Part of a small language model's weights: 12 heads of 64, vocabulary 31239.
MLP neurons of a small language model. Each row is named by its layer, matrix (gate and up: input weights) and neuron, and shows model dimensions 288-383. Each number is 500 + 40 x the weight over its row's rms, rounded and kept within 0 to 999. Numbers have three digits each. A neuron's up and down rows have the sign that makes its largest values positive.
After each neuron's rows, "fires after" lists the tokens most often just before its 100 highest values on Wikipedia text that the model never trained on.

L3.gate582:482532508534514537521460554478523480509531486575516488529485488527530479489475480498472531468476496561503478526480502551456512481463465507487539486517465503410505533542480509570475487489547561460494503509469492515414498492462514454434524480512531501562435501566540466459557464552538483442
L3.up582:585563532537490526477463523367496515500478496502423502512573565454523493489509476549484482531518497494440505494505462494548505533527499406603574468539496524504496510522488488500529467482581418528492470500408476509576491504485492480519511485542437474418485535469518501514490495527476491504
fires after: " as", " is", " was"

L9.gate750:442475504499450500571501568455490570457440536430454544543537434487510519496530527488561543466520495511530442446570475486546525476504506449567546443517467575516501526514512467502479525598546604520434551560571438391524461506505459547522534499494534550419475437555508464489544487458508513522
L9.up750:487548507514515537505427480512510472462521492564553506511486460465443460536504515454464471474474527519500430523494512536469561468479511557482500506463487496462482500486535526408511523524493448582462574546508485503625472406485513470533473466519482539502471487486546492540484582483498495496
fires after: "1", " in", " (", " from", "2", " "

L9.gate486:523541522555542508453531500551521536542459621444500464511529506456538590509453473551529502562464514501510428553520509531495491573441487502511554484481501405360517529486532550511507562486493487494426524518499520450505495551466474507511556448527546543525498539519542493510519489475437463515
L9.up486:497485479531485524509523461526437433445589541522489516530532483505485437519444508494455499493451502578509558561493432567516467472467521483445450473504442544514436574520503479508438462486422484557462538450543456503512485455569538499506362506517464473453549468503532478572495506442561523479
fires after: " |", " ", "0", "1"

L9.gate14:549512563565508512511520520547465498488520525453454526510404532505506549474520525395475537505507500500472464473483503488557532479502518557539548572528573502454537494480508565505526489455499542581443583466470492514525445470541504514562484451501447490440531477544529495455473508556546472570
L9.up14:465473434556512505451475460520632449468507552512493558478451521448518520599496529530438488516471499503540555501432511525469482505582497528419517481456474521494474527472497526524583552522471542492481449535519480473528522508523481490458531503427506512535461487534494518532535484523456503524
fires after: ".", ",", " of", " D", " Washington", " U"

L3.gate1986:478467528553579512476467547499511473527535496516437473459535465617482467491403449470481546559429503522513494499474482489515521566466484499442529539486522432563532448487485494479514539480469544555462507471470500516487506505413538571490475520540506497490536553439474505506542510503468504488
L3.up1986:465484509475460511410504611465483520578512557481515452500493493513589581508472557465512492425609562521497483445474494509499503516535547518546465522507532492450568521591508536466572489552609496543454507518431527516481456502458520494566439510450511482425517560492442481511502514506470447534
fires after: "\n"

L3.gate1135:532511525474496484543477521415471578561451517551502470547484446523466554471485432497626464473499461490456519551509498545494529483467602608514508607460515430466538519495525506547503490490482532480561521538475543514496525508530511478448514572523579386587534492552487441518453478491528481502
L3.up1135:466530427575482399442515544417578400435599448468495523508477455523533452457428519464478520539504434464537450499514553474518495543467499426466523414489553525496517517486484508404493443532545464531494462432523473433523521553467473466489496461492510609507450485537474512509451469569500537517
fires after: "9", "8", "1", "7"

L3.gate1686:535482446515508489549503448395492511499562517519459465543511547535544474579544572469513490554511586424530520467468567511475486473530473492558533498499578529467494507463429481494482509522416549496480597401445556479476478518487429505444488491521467540518535529540513513528478518487522480516
L3.up1686:502562499556497446507528530431475483431492499517493492521521492503580428458495535540512514511503536440483481452487520531451562575413545489526543513603541545478554475497500487479560514539526472478494490526473566437440483524453527543477444477501528464472491594514496529496560429468530442481
fires after: "\n", "-", "imb", " \"", " |", " the"

L9.gate481:515504473410484547495547479584481491493481443430528514532540582431548553527512397462538559487452572578516437474455521557517547407495489554486430481447542486571448468465481601454438521543507500510553517471467496550432500484502484484446498508445608499439569537481486505480495480482565533427
L9.up481:506475512488508461509537511532445491543449501521520442506498479537505448456546522549538517450508519555582542487536466472418564449591476519525525502477438487488539498514469515515536484558631534512484514453519440457526490523586571447517455524527483473502538481483465606502505466484480446452
fires after: "1", "9", "0", "3", "4"

L3.gate381:433484474615490494518502511533504507505420489499483500491440622433494486508460502439486495455536569478446484535534556482476522461493489478501501440528483509520528511437527579420474462461516559554419468509531498564490489482408455507464496540561466569440459517542505521520515483454449438537
L3.up381:495515500524475464466471430549513546480353558467455491551476542410514553493471536512467543445500494529535490582541606429467486508531550566570507496562549554522423489498517514483426485490514483462445472472610511540465562572477419470559454461508508458455529530463452542510568428475425482509
fires after: "2", "0", "1", " the", "8"

L3.gate2041:464580535499486438592448512578533467500459482467541495447536498562469551520513549547484468510515446530479519460518494453501484555449497524571471460517507562473563541535444550537510501534512538471528521540462525517473464474464472458564376533500501510425512555510508595450570512529486468504
L3.up2041:493505459478469513494442485435504492495484544567460469482454510542422489538467491520463423495541465564564472490497514457495444480598559488490524514542524518516493506446457601522509486528519464557506515462478528514558489434595513473488544512478536522501512544517534505571502583507529494504
fires after: "\n", " "

L9.gate111:520528470437556514488491567508466574421452430501439581501427539443384512498459459439483594507406498459504484472513474481427578503538514451478566572465513480439566426500612552437512459489494486446516450511492493494546555570482479439474516526495503457564526451483509456481464601475593557527
L9.up111:476412472459528553449436493447490496468501524490524496529456463475501515532460379558520451496403557537502484456460546562430486487602586490476590572510489437486489510546525468483486494492538533471518431493505532498513535566469460545483536523435507459507530430508560414496448498462534547532
fires after: " |", ",", " was", " (", " is", " are"

L3.gate767:545497516463506411499519536491469493532487465434488533501453529511519478492551505441437514504461474500472508546478507457445510585500491460553504521497536446551531546557484465478512520544463456539446602532487449491436502505538550571461553450449542498505521537403463513522515479558456449450
L3.up767:489463491523547414512471431461498601404442519427485505505460519458539552441452445551483475543577423461405527434554561478491488485550461536490362515590426508472459476456480417535536513514494494461526477525464496476502488547531508537658470431511412427551503501499484520426407529423516485481
fires after: "\n", ".", "-", "0"

L3.gate1270:496491416461535529479548457504484545548457471515519503488528521476467512521498487447535494577530541417519449446496484543518472527517521502510546445507546515478576422424474499501515488540463531591566548446515464442552443520542553481485510551455540479513544503537489510580487543504455475473
L3.up1270:452493479550410450462564521538535492538500533520513493538503540495591561496479562530497508533478587462553572566504469533444464498415535345469521513542480518517482592478454463487475582500548403498484492509488486541491525501480494471519552467495514545445460553486489478460498534561611440520
fires after: ".", " |", "\n"

L3.gate979:489476594617496474444464442533449532531522510427456477553531514474509485476469503517440566495481515495470511523472410490588504533516450507535505440472486537534438508477473523512526497591608466536503493547534546507479495547483526570527542488528520478422494529548505486516490521391395508541
L3.up979:532465514488499497485517512434573487526504436492495492542507577491492476510528445420492452529596447526517476555428480500535455509503435508483451517484562508555461556453472526543533496546557520532409511468475443492519535477496446520450528490478481448511440540523520503489539488578548493438
fires after: "\n", "-", "1", "4", "5", "6"

L3.gate1731:434482524505513479505565492499526447537530477476505503496532469483508470535596497526481464512614529468518463516561501485523471465470491478537471484491493514489490515441487485511555459494520501472534489506487492474625491448485535562468576437543523525518495472426530498493439521515424478475
L3.up1731:446475475480485570444585543459486529558475548484503497491570500514559479544554512541528506503573540494557520558557425514532419461535534499526516457558495468501476494507493540524550449521536443483500508508502524432625446433538446499462518484455523468495523505416501496560507496415438549424
fires after: "2", ",", "9", "3", "4", "orf"

L9.gate1705:540442452468473521506487482531517476551532524433477564538511511470493481454465467463561513528502510475483543527533486477470472526463542567464500478454506449536539525514442537549480553465569569481465535522458451484446520457508448503411573475460551498429423448515482446489495519537508565498
L9.up1705:487545367557465481445510536503485488466468572525499492496473540542501571471451441415526474478519450456464558511453489480577494509453417490560478463445465440483480498484515476510538505544476478483545603525507476498512471558482525509465477525510482508478535550535482504479509526502453502517
fires after: "2", " ", "0", "9", "1"

L3.gate178:456483511474622497496534470476491463503462543484517466509523531466594501460522539508414497523519554450506477475485489453497475557458434515443560478520468525440527470529463489548529565497518562533495466474490488473468459496503534477517486514437452546458468586490502500547555559383481487460
L3.up178:475494513501472483555549499468536530544474523432496517525470541472567537507545480560519552491577572542466478490460516513523497484520486462552488450512516521368499568548432486567588506527452526506553491524456499528526431558489477492484523580432517459507545551503513537505493560467510454463
fires after: ".", "\n", " (", "-", " \""

L3.gate1875:541577523512493543472503513515461505478446629510477486513565534504550473418534509558443526603450435454527467473487543447544487443520473417529529475476478446520526508550484521447491572484546479522529529488461512486456534456501506454565586465509518491583540508495485515528486482466523491511
L3.up1875:470562513557496515462515470574397552488463484471528495569485557412515472528535445525514514484491426525474543515453514543525531502454527597483494420531526477508442496488491475490447593485523531532434558589534544495509538538571528518536515406501531463478502536492444512476610527462535482435
fires after: "7", "4", "6", "5", "1", "8"

L3.gate879:500484487475493491516464496434510486457563434458447533531505534476521517528435542503522518510463482487553504463512532481483495467468482462504491508546539511490451505538526502450500513459550542556462525466496456463486507464445488506418509506491451507514523461476473373536528554555527471529
L3.up879:472492535494526440436495524472548568411497509517507498501533533573423500562471555536462499479523487474525539493547465543493499556493532455474536504456488466576474523502507498510573529520487468535465417415484482418526500533483466492495509511571466582555525461553518501445486500487548506525
fires after: "0", "\n", "9"

L9.gate1216:470517529468537485572510423511427514519505542495535510516496455543516536521481453492492512494454522560459495458455489515500514480516465487489568505473545448482472520514519493469448486493525584525471526524466534546559495508539544492409501492533489589459539569465434458423456568539530544521
L9.up1216:473531502478493497522496466483448558443509530510527428506528441437576544488519481523550483481436505506485456527413470536460519512514530433457496463492503512481573462533602441489494483468547468443499532502447476494500514518493508581425424566481489469495538556544442483510554583486525474535
fires after: " |", ";", " (", " ", "|"

L9.gate1366:504556520629517456617489492467450490527494459486586588526517599496542466465496508549414525544505510543462461512442526506567457529477543546490415549522587544456494440443498493479504557566468480494536539484503375584502474505522450461531518447462510496459500477540444542537505473424489489496
L9.up1366:507496488477488449562507481511413465417501397570550513511479481562457427529471489542560546452484501553525581473512471524412518430565481500482512526550470542536510542469486463526442509535552476531491513504523458488533509451549448538484552429497536496509498494504557478482523521527539482479
fires after: "1", "2", " ", "\n", "0", " CA"

L3.gate1061:517528485435633459569487584507489429431475371421451539477465498527499429503491520582509566497457475516545468563456492563515534535466556479509521491527540492519489423527369444504514461489577479539540519524500502524527431472435519553487432514468504489464526499535430453542511566531545399466
L3.up1061:424511528556533546482523520522470504455449518494456497533472506548530473460497450541531421526495592477502458548512513477474485495541481522524501482506422513472535564550519510462492452428480484540449507513455421498438481507481513481506481492469549504493495493487503543525605490557493427479
fires after: "–", " ", "-", " (", " (#"

L3.gate1725:464487520479603532505453424448567494537462493522533503438482591544437554484525448462527475530463505490399498510566500475509537516472586490447545555482455433479501512558444533473527446542421547536472457515498559470496491473500515488463468523493483472525524463508472521540493506474494435475
L3.up1725:452429484477589518540462507502489506580572539596476480389489530556559478483484537452513582526519535482550456561496455536519541483494436431520499503457407451428485456486471497479502460499496545558441529487513514472444544463513585534494470517508510451466403576440395473516559540460486502460
fires after: "\n"

L9.gate381:479482543519512446574549537480524504494517510460526518509494475486528526458509517467454495405521533543541540544519552489461475546414560517518506482499490542477439547471508476499459522445477561422479493501498475470591480501471488517497451546520471576499533432459510394482531484541447501520
L9.up381:594507431495499483547501517487432542488515540558486569507507509488476516562537483510513484452466476471568508458498491496470538458578401512585544475480465515478445487539545480539498412544483488573500565416547433493567473497481507543504529524525535513474470427558491494498492482406463493454
fires after: "0", "2"

L9.gate1601:580509475503570465478515494533497486510548554493415462494495514509431582526481508614433530480446468474521497553491443498499571497501499532507501489493579516522508499470588502458437516462524425489499527483491492457579476512414534495598506522547554483449482511533485549508527512530528437416
L9.up1601:495578536530458532443480568474511482544541566505535506517461474513470478577520461412467559496503502511503545511558444534531530519518491536471517479505500503545469557469479570509453496459552506516519427507487400478436491418490535502494447472469458495541508496515565504493460458416499470479
fires after: " |", "2", "1", "District"

L9.gate1759:504488549491525523515479478562486503501478493506503481477468509514489528539520519496537526531443514532488511556472495473470494484503468486452433492522487518511577526555546514452527456474472531498480493457521565480465544460490523574337552470483544505502516528509494605573437538450558508523
L9.up1759:575429402488520563448448450528530533487474529457473492506508510551515530551526485512414492494430510476503548495505524519589436535505509578420535507516560438467520548532499541508431547470577533475515509542542431547528456511486489478431564511508513414415504491582495536456545480450574560569
fires after: "0", "2", ",", "1", "5"

L9.gate672:463503542446491577460540456463519425514560503461539554547499424515525503458544483487559504436477503534576523496484559479524461415528422455496516486510555484506658534530466490536491440526555472508497499483501538463456468565473495504431518519527568515458452480476505473508479456443465482557
L9.up672:489492478457579532528419516557448434569529497455528486516534495540463511501473515454475509570493438547421497472503541486506408499511470566552539496456484486511471506519515493517493471409475517458482499562523366444506480437455418530506461517475510479515397523466470418479587483475463554414
fires after: "2", "0", " as", " is"

L3.gate439:486487490460535494536491552537492488450502484578537517567498481485527479504538536514511544532484580447506512499482456560440457490550516515445538534462536490546532473483543494490455476474475517454517558553395465489459516491563558536467463495488517517550525474429491475529483489525515564502
L3.up439:525524460470536497530493519445482531500430493529522439564535495463504482542536480501450519560462466450573542540479518486544451471539488534559520500518472533516480515411516404574541529452484524462459461603476492512531479501497524471520538471466520499513505466570529477514471565474501543495
fires after: ".", " at", "==", "\n"

L3.gate218:457504581484565505514490544571556495542554468450488446462527489518509509482483520463552477529489466452478444533505420534524480456496542529440515453539525515423535508463463499538497432514541519593537529558426427611456495462492549517510451502541485507469437503415489482576394539482445476497
L3.up218:442466481556502530571562489525471587516558578480485557490511536449524543463591529407568530552542488501494547540516438497521501533473500496517461537509545522441437490441454472534578522458477479504548491477564501591499488467522542534506504468524482460557464585426491466469464524512505491532
fires after: "1", " (", ".", "2"

L9.gate1072:541549580508510427541491507484434581544553474558523508521569515478453481471565506498497430540520478478473446502495491481476532482478513515513508537514522541496499524559584455481448509509476534489510516554520533494485449530492491525464475585470544497477494565492455492495441500505528501546
L9.up1072:429437524507507493521560515493468482495501515551494496475497540414543498455475540493525536489482517528541452527470522484546548491500496509466490517365477511492434519532529579461544497439525538464507566540492535554467496543487507511470457497492575549497556471553430459541463434505493528498
fires after: "1", "5", "9", "3", "8"

L3.gate1279:492613467509561486478530528449479504490471474430496511536496577472425517472480471518556574525517472487434437430524499542524481450554492513545455481484478491525510491518465571495445477481477532580475546540503511483496480510553530484482496445516517495414513536529490508514473520472456478461
L3.up1279:546570520420490461476526469532455489486474539483524483549493471476410562508461488572598577484434476486469473533526497474511470461597481522481516493529509431504530477496510481465464464492520486540491473542476540452464575472527492468554473420533501466376511539444476554471467480470540531440
fires after: "2", "1", "9", "0"

L3.gate394:464528500517528475529483523476489529521479552493517464527517464469522450432477529503547499540482445545474476466492596503484557449546523505473531549495492500470522541559501382416521592531492515529477441562497483517458456576506496475481482487502483515487501460557515451576552463517518463525
L3.up394:503493428537450474448444539491498507454460514499446447504545494471518539491462519504533497476387564477511514552551495536511569493469465505463555494538551422535489463523579507478538484443530463535464517471566556510496612503472515476536470451482471547500539486518464525500501481440474553464
fires after: "9", "8", "\n", "7"

L3.gate1909:565610512492567524508496495464555472502425474422531515516441560432581438539490477586541485543552548504540464504478528524573542559561491507506546429485497520533505490576418502494560470444469504587494483496487507505490448527465496557456448550487508504512550443516524437552527532600512410470
L3.up1909:544546516554484482412477480483564465445541478437521537475477568508505480577387481543474489522541521491536503487490465543483509555483496539546463515511481527535431533571456493488598498464510506482458440571413472459466500473519487477487526470535446464433532541431534556495589520507492430474
fires after: "9", "0", "–"

L3.gate963:492463554505478511567396525501461498541518454514505524560533493562531433511444491524494493503445508520520528546465477501500435510527529480581482560503507469540533554403452509497554519571451511512475541499548563565468491532452496545457451459539482464455522479471535501426536601496432471492
L3.up963:483506547525493471520403479521509586542540517545532449548537548550554444545512481575564555483476517515457529452518505565536525503468467541525522502436515524438512525523480553490537505528507450454532466572541507531504504504495531556478483455484492458484540532495519484445551512521468458472
fires after: "–", " the"

L9.gate1582:604535536575565604476471491499479433495474487426469530476447497477448463435421571509491488496429548476567540415492445514491550567528533535585550493459488563446516565524483449501473518461532477537443481464512549520554505541455478514486582499544510564563517463503530494451418600502518481514
L9.up1582:487566507551485548457567484498459556466538526480553494482514544536515474554473522516418502536525565447391487429503439551553586540501511478444499504483515477500496534546509427418503487512473443498494466447502530502487486513452538430559517523443520462511604506517532522448487497491597504480
fires after: " ", ",", " |", "1"

L9.gate194:394504469502499586417546467448500504474447501457544502535545525475553483453509535519554465514520443396479475457500505469534444493503558508501539484511532503441546427584438532594502507461449552491562474473422452537471538458510453523495461465445503450486431542449484547511579526451439487529
L9.up194:436482549460480500581463512510474445549516493460503492522489472467489474555464514486437485485493522540534500539453434495507512557501513428474516459583490518457494535497439453530496566433551506476486505534548441503495500517451533498527490534540576563509517461526461388487501517560445544503
fires after: " ", " (", "–", "\n"

L3.gate1058:508571527453520518569491434484570465487449448476480480539471515505534513474532553484469430542477524485517481481450520481506467516479500528490512532494507491505494462569496515586494513481563556544517469558574455500494507484502481566482436506438504457542464545488433508532495580528474524475
L3.up1058:458493500581524464486443583498511452499495581463533494438512532547399499487469541512498531527416580542529542462483572456580489525505455487482500499545476468508524527526478467525548466517472547564486486581530449501419450574477485501550384513547448509441509440576475507491565482467492477486
fires after: "0"

L3.gate518:449462444460566487499444492467498535523464501516494503556500503460410490476458494479516456582434475476463448478520573451445538451516473464546479483520510491501461534507560427453489524537476479539516488474546555529542500503453531484461494528523517467561504417511476481519576476419437528508
L3.up518:474483409467524499476519500466521534501500507515529510524525498477532512479501455466482476557424536559486454522554547443448520489453467424537437475486507509530486505483545498455542560494463469535510520534564589525537432510513527451466469490489484519543489399482460494501598498425443567557
fires after: "1", "2", "0", "4", "7", "3"

L9.gate159:493529517542560603485453554479485495477573509537494490438485541557510548480501492475502421475499576555528537543517446469530495542567516459550510467443506538452526437482420518503437451495453511496499540466508425551431531506478406568457493529451515515408524481411496496518477571486503495553
L9.up159:491474476566452493569576499593439453506485451581475554528421558534496482470462532570478493524435525492524520506503457525429493476489524516536510508500502502516564479531547539458537461537569475465393442483534497492488523494519525528520468561496506540556486489550510507498468503529530516464
fires after: " ", " |", "1", "2", "4", "7"

L3.gate248:418511466510579504533510474479520473469450493511504508486466538498513468599527510500463501481596447537553464489526397506466552494543575513424477581500437518444524576554419487443562461467567482548432497576522459480604533528507504471501488468569537466468495445531478443541532490526500444506
L3.up248:511537504508520535527489485429510581452448481440516481482434498497496492563419488545554471429569489467473470473529504489551527506432513607538499422511475497442526489521481475449472526463559515473508584612460419442549521544508540519485539413405482499547491461507520459485444510472542527424
fires after: " ", "–", " +", "2"

L9.gate150:527486515531500492434483526451461544534508434499524503556519506513494490512443501462498538498535461481539463560469504529453474559596531535560507541593538575406597510506504581525455508543500461551530530532417495521499472497514432531482479523497519509463495495478495552476497531518465567557
L9.up150:512447520474447456605492502536503412448462535487490472397512506489475463516549500453564513472527542504487520457526496522492495554554466444513484539441458537547511522504466447520591543498507492517418622470470489525500482477514519467539466473499515507487544480522477494535460518525433495513
fires after: " ", " |", "3", "8"

L3.gate531:495486478545476521525449461556558467524489504472434491531486514462474509515527413494532483505487537541459510453483554490521551488536425505503535552485440475498534523561479469480598484526459469536503492459527465426523440514489472504488499520491431490475526399579501509445575568460463504493
L3.up531:451532532454490520488494473402521539508512518470529541467519500524471540560512495521462471463575533507522506485494443428523493569435459455501549456506516552567530491518491486533492497603440530485532532511433504421530475530489483453549533501516526477500496463456494552491507442495438473485
fires after: "9", "8"

L3.gate358:421462558498530431482512499516555497497472490503549457463497561481477529514398441480514532516588556470438523480510522535522541534510468428474469492500517458486498531497499499489571557501471523460518510487490514470396396513421515514511519504518494534520539425546537470485591538490490545454
L3.up358:478488493508472473531448505478464481455516527545499457525516536444491511451453512512476447495534554527445558515544478533495548508463529487490528522510500484526441526560529449474489524498480475530486450493509507522513512463481448533525410556547478571455435445478571449539507464478514465558
fires after: "9", "8", "0", " "

L3.gate1115:371518457534517433492425477516474530434457532545597503571455450603515499433516510481535494555495513506475525511488471518446502488528548461515502512513511409459576504485473469557495566538434460476490571465440520545452444562551513485461554526533500468508500472513597502507500566492475517513
L3.up1115:494524567524521488472539435455483516603508521512530476469470509551530476498503529508512538530559495453435584473530471434452494498547455519450484497516459511502486479488503518528503489545465522468498566541486405458433510474539533542527539479454445478470499556531475522503459492492541491544
fires after: ".", "\n", "-", "=="

L9.gate615:477558575497499561516424476507512502501515472518482492515470449594460554496442499537533497493476451563553518592439486488420431423521544495515481487443534482475486486435546526579448533512435518571520541500446528470533489501564516501435601497560483472489471496429443535504521534491423545496
L9.up615:461482490471502528534470499483499407565596445508466494499445557482521600453496553434521553495521447542512489501376462508516434573441603519494479508538431534547567434528507483484507470530501453516513588448523488450524440530509532454531471524574474488469463493549422534507513509552478485453
fires after: "\n", "2", "1", "4", "8", " two"

L9.gate357:510461482454525461474496438480567403470514469430492572500500450451507527512560542478527445529545417466492500496512498479483395441558467442491501592510493478546582543506478463505441519439466558542509427470507499532521412461549460545440503428503566466531525543520519554557532506486454484531
L9.up357:560476415482410475509538473507526518528473416417534514510533458503529551494511476560536532426394465489404513521459415524480448576442517483467444509521492474483529493473565566539458455521534459477431469480493542504499568445559493479459491517518535525461531442520495511455472517517524489502
fires after: "0", "9", "8", " ", "1"

L3.gate535:476465520498540451465381493469491519499507497458502487503588498483573510414420489464524469487512499491549547498540531517440493566507554567561501499523511500543473441485513444500515536582523459491509467455561461545374492552452477437491460523488432511537530481524534476472567561463461483484
L3.up535:472440502512517494480432507553487511507523571502508476520584559486442473494482527536519526497519558585494518429503424489502462486552534548504541521490472560527446441445476521522582517562526526533499566440609482575482505513498527520483499582467489518532502475453574479511547576416459523508
fires after: "0", ":", ",", "2", "4"

L9.gate1238:502526515453528522501458428490532523553503474518460496459408533467466547469546506467479510488519472477501517465483485425529510465508442558555418533512473580485518455520580534474530420535477468515429487471495453463397570472456485486537487506517523489513420401523507440538496521520539468563
L9.up1238:459546501492480524454501499482589487508402538451466520471423496495475534426447482513517426429521559533426426477459530456533540518440559506546509555456536548528515518521457525526469516573472546532536501473562490561494475500479499568508468555468526480464456502537481597507522515529557411504
fires after: "\n", " the", "1"

L9.gate255:499502592561444482453465496508504503500513567479566482531502566575560551514532560466452563546566456481513477520586473508563527415541493468557521473486554521474515569468544436461505497558585551584504541519491562527483458515479481553576544462551442498442439484472503577476459474451553476455
L9.up255:512465520563481495482547572526493429570499486521409471526522475465520527508515485509401540471523606519544550443473514506467505491487517583507407497511518518505461493522510488526485538488518512462545474524576494449511519541492454463507529472561548528536440519458480508488513527496511532460
fires after: ",", "2", "1"

L3.gate1625:516569504520462502457466463501506451484502458572552497528449511512521538508545530477437525493490572487503519497494531522520468437564523530472592494528530547529472530497525533480464483509582540505489510534476467440472545542516504499409484546433549548576501553511521536585471472467553544542
L3.up1625:528500441557425512481485500550466474568555518550501483496473459439507505459495494415481503459449508501528529550514514467523460409555506482474470528486547456432496473604482517512463497563559491539475469425488499555516503527442529473466449494461511578523410520461451544506525476509534533606
fires after: "1", "6", "7", " the", "0", ","

L9.gate876:490531515560591471517456477497440478532438492553574492447528520482456500475494482501481513563513472460445508486482466487508510453567533513533487533532455512458492566498471537523501469570591472496457466470437509531479519484549516504517507499539551522494501518551447441523485518505480496517
L9.up876:477462452533518538451506551615560529490562455580462440445502524535491544502516454493496473474541541522489403486476541547454479476479555478484588559487518488473495422546534490551556520449483553527472418510531485590471460492472523541538507460524481485441474484553478475440562460505596544438
fires after: " ", "|", "\n", " |", " the"

L3.gate1292:451495554568523513419510446525479525536450497414522470534494508473488519497488536432499517534499490460490441491552451479533469489520468547509499441507490510527410497416509505440497446542539485530503471460482547468543494491540525469544596432449531469460442471527509499489468447528474469467
L3.up1292:530406536483463537484569452560428487466469455527582488459578539467497498449447480434472541507481493489491458558460498576491477481580522532518509502527526476483545541526471516491472469520507475501551455502509450525504462505442511515479467557465505460436473531521521439465539504529526549504
fires after: "2", "3", "1", "7", "8"

L9.gate1955:492494545550546502460447492464445478466537499506463474490505469427498526534497442502541533479526511511426504525476507565509470450458421497527498497491532579450537533469502513527514531595513499600533464476470483453452482427479450541462524523487484544535453594467468461546495529522515446511
L9.up1955:419541422474453547485501467577465462591468556412474529451547521507556568473466472506467522511482514489492582465536491465485545519554475511570491487476521477466478561514527449461438448485564500418603494612501509455481518522479517608451519471444552467455496551532551501485424436535517525452
fires after: "3", "1", "6", "9", "4", "8"

L3.gate480:602522526512489489457461487463390539472458489470482475579456481438529537450479487528522483473524521489484524481558468445483517507564413495500636493507488569538505505524526547480502538510582532532445489499544556477424531463555521456535559514475481489516490496488542509483523432526566491522
L3.up480:543493583543487501454532478502453517487416504475490523489503525544501607458485492426508427497513448444535553518496421485466494419512487552536507457492544501528553468472499472472505456490481546447499494483525511477552536538521448520533555490478487500541497540534567534466502419509535494498
fires after: "9", "8", "1", "2", "0", "7"

L9.gate667:505541502572537554467540422449524499522449511492576515493542544573454473502505496502434572550491457470435501533518464521475514575584497483459466545484505422443538522483517478483461520527530501549472529443487483505522490524552557476474473498527471570479462481480526457467554526479480496469
L9.up667:523534488538460526515473505541519511500435524507586481476480500590453532547479483562472451473533453558453539464576497524441514516515534467459512443511475445591517485523527469454475473518563405560460493489449490482430513515459457519546502531450431429546556516469520492521514532503530513442
fires after: " ", "|", " |", "\n"

L9.gate1903:515450514447459485500546512467515451538576505497500457526518528512475415615521524386499501449541502488453463495534447502539564508479515468575475559506442446532491558498530531470519551565490522462512505503547497500383466496594522490480524523547576475502503465480425471476496508603556441518
L9.up1903:537501486497479505506465490489484510501514584464443495441478557452537478483486474510498453536498486491423437510501556427533533483494518561558393526566481549542471464451519481495482522538485532568525437470541513483492436510507596520532522559445478527540499489518423499525507461530530511526
fires after: " ", "1", "5", "2", "7"

L9.gate97:484448520509534524550511529526535510517471458478496521523499441497472582540473502506560538510461522428486529474562553447461494459546457478496505519529450565508510593517568506443462487519517501504530494580485507547494554521477520512412534541471553533548528481543457490500513557555511557504
L9.up97:517513461510507471548530467497504466465542476476491527482540529572539575448496491524587525486471455443537537522560529495472501523465497555538570522452484425445432501528554461401444464513582459464497489530484566517557454502424579456467456515401571554498490526498440491504481443478539460534
fires after: "|", "0", " ", "2", "1", "9"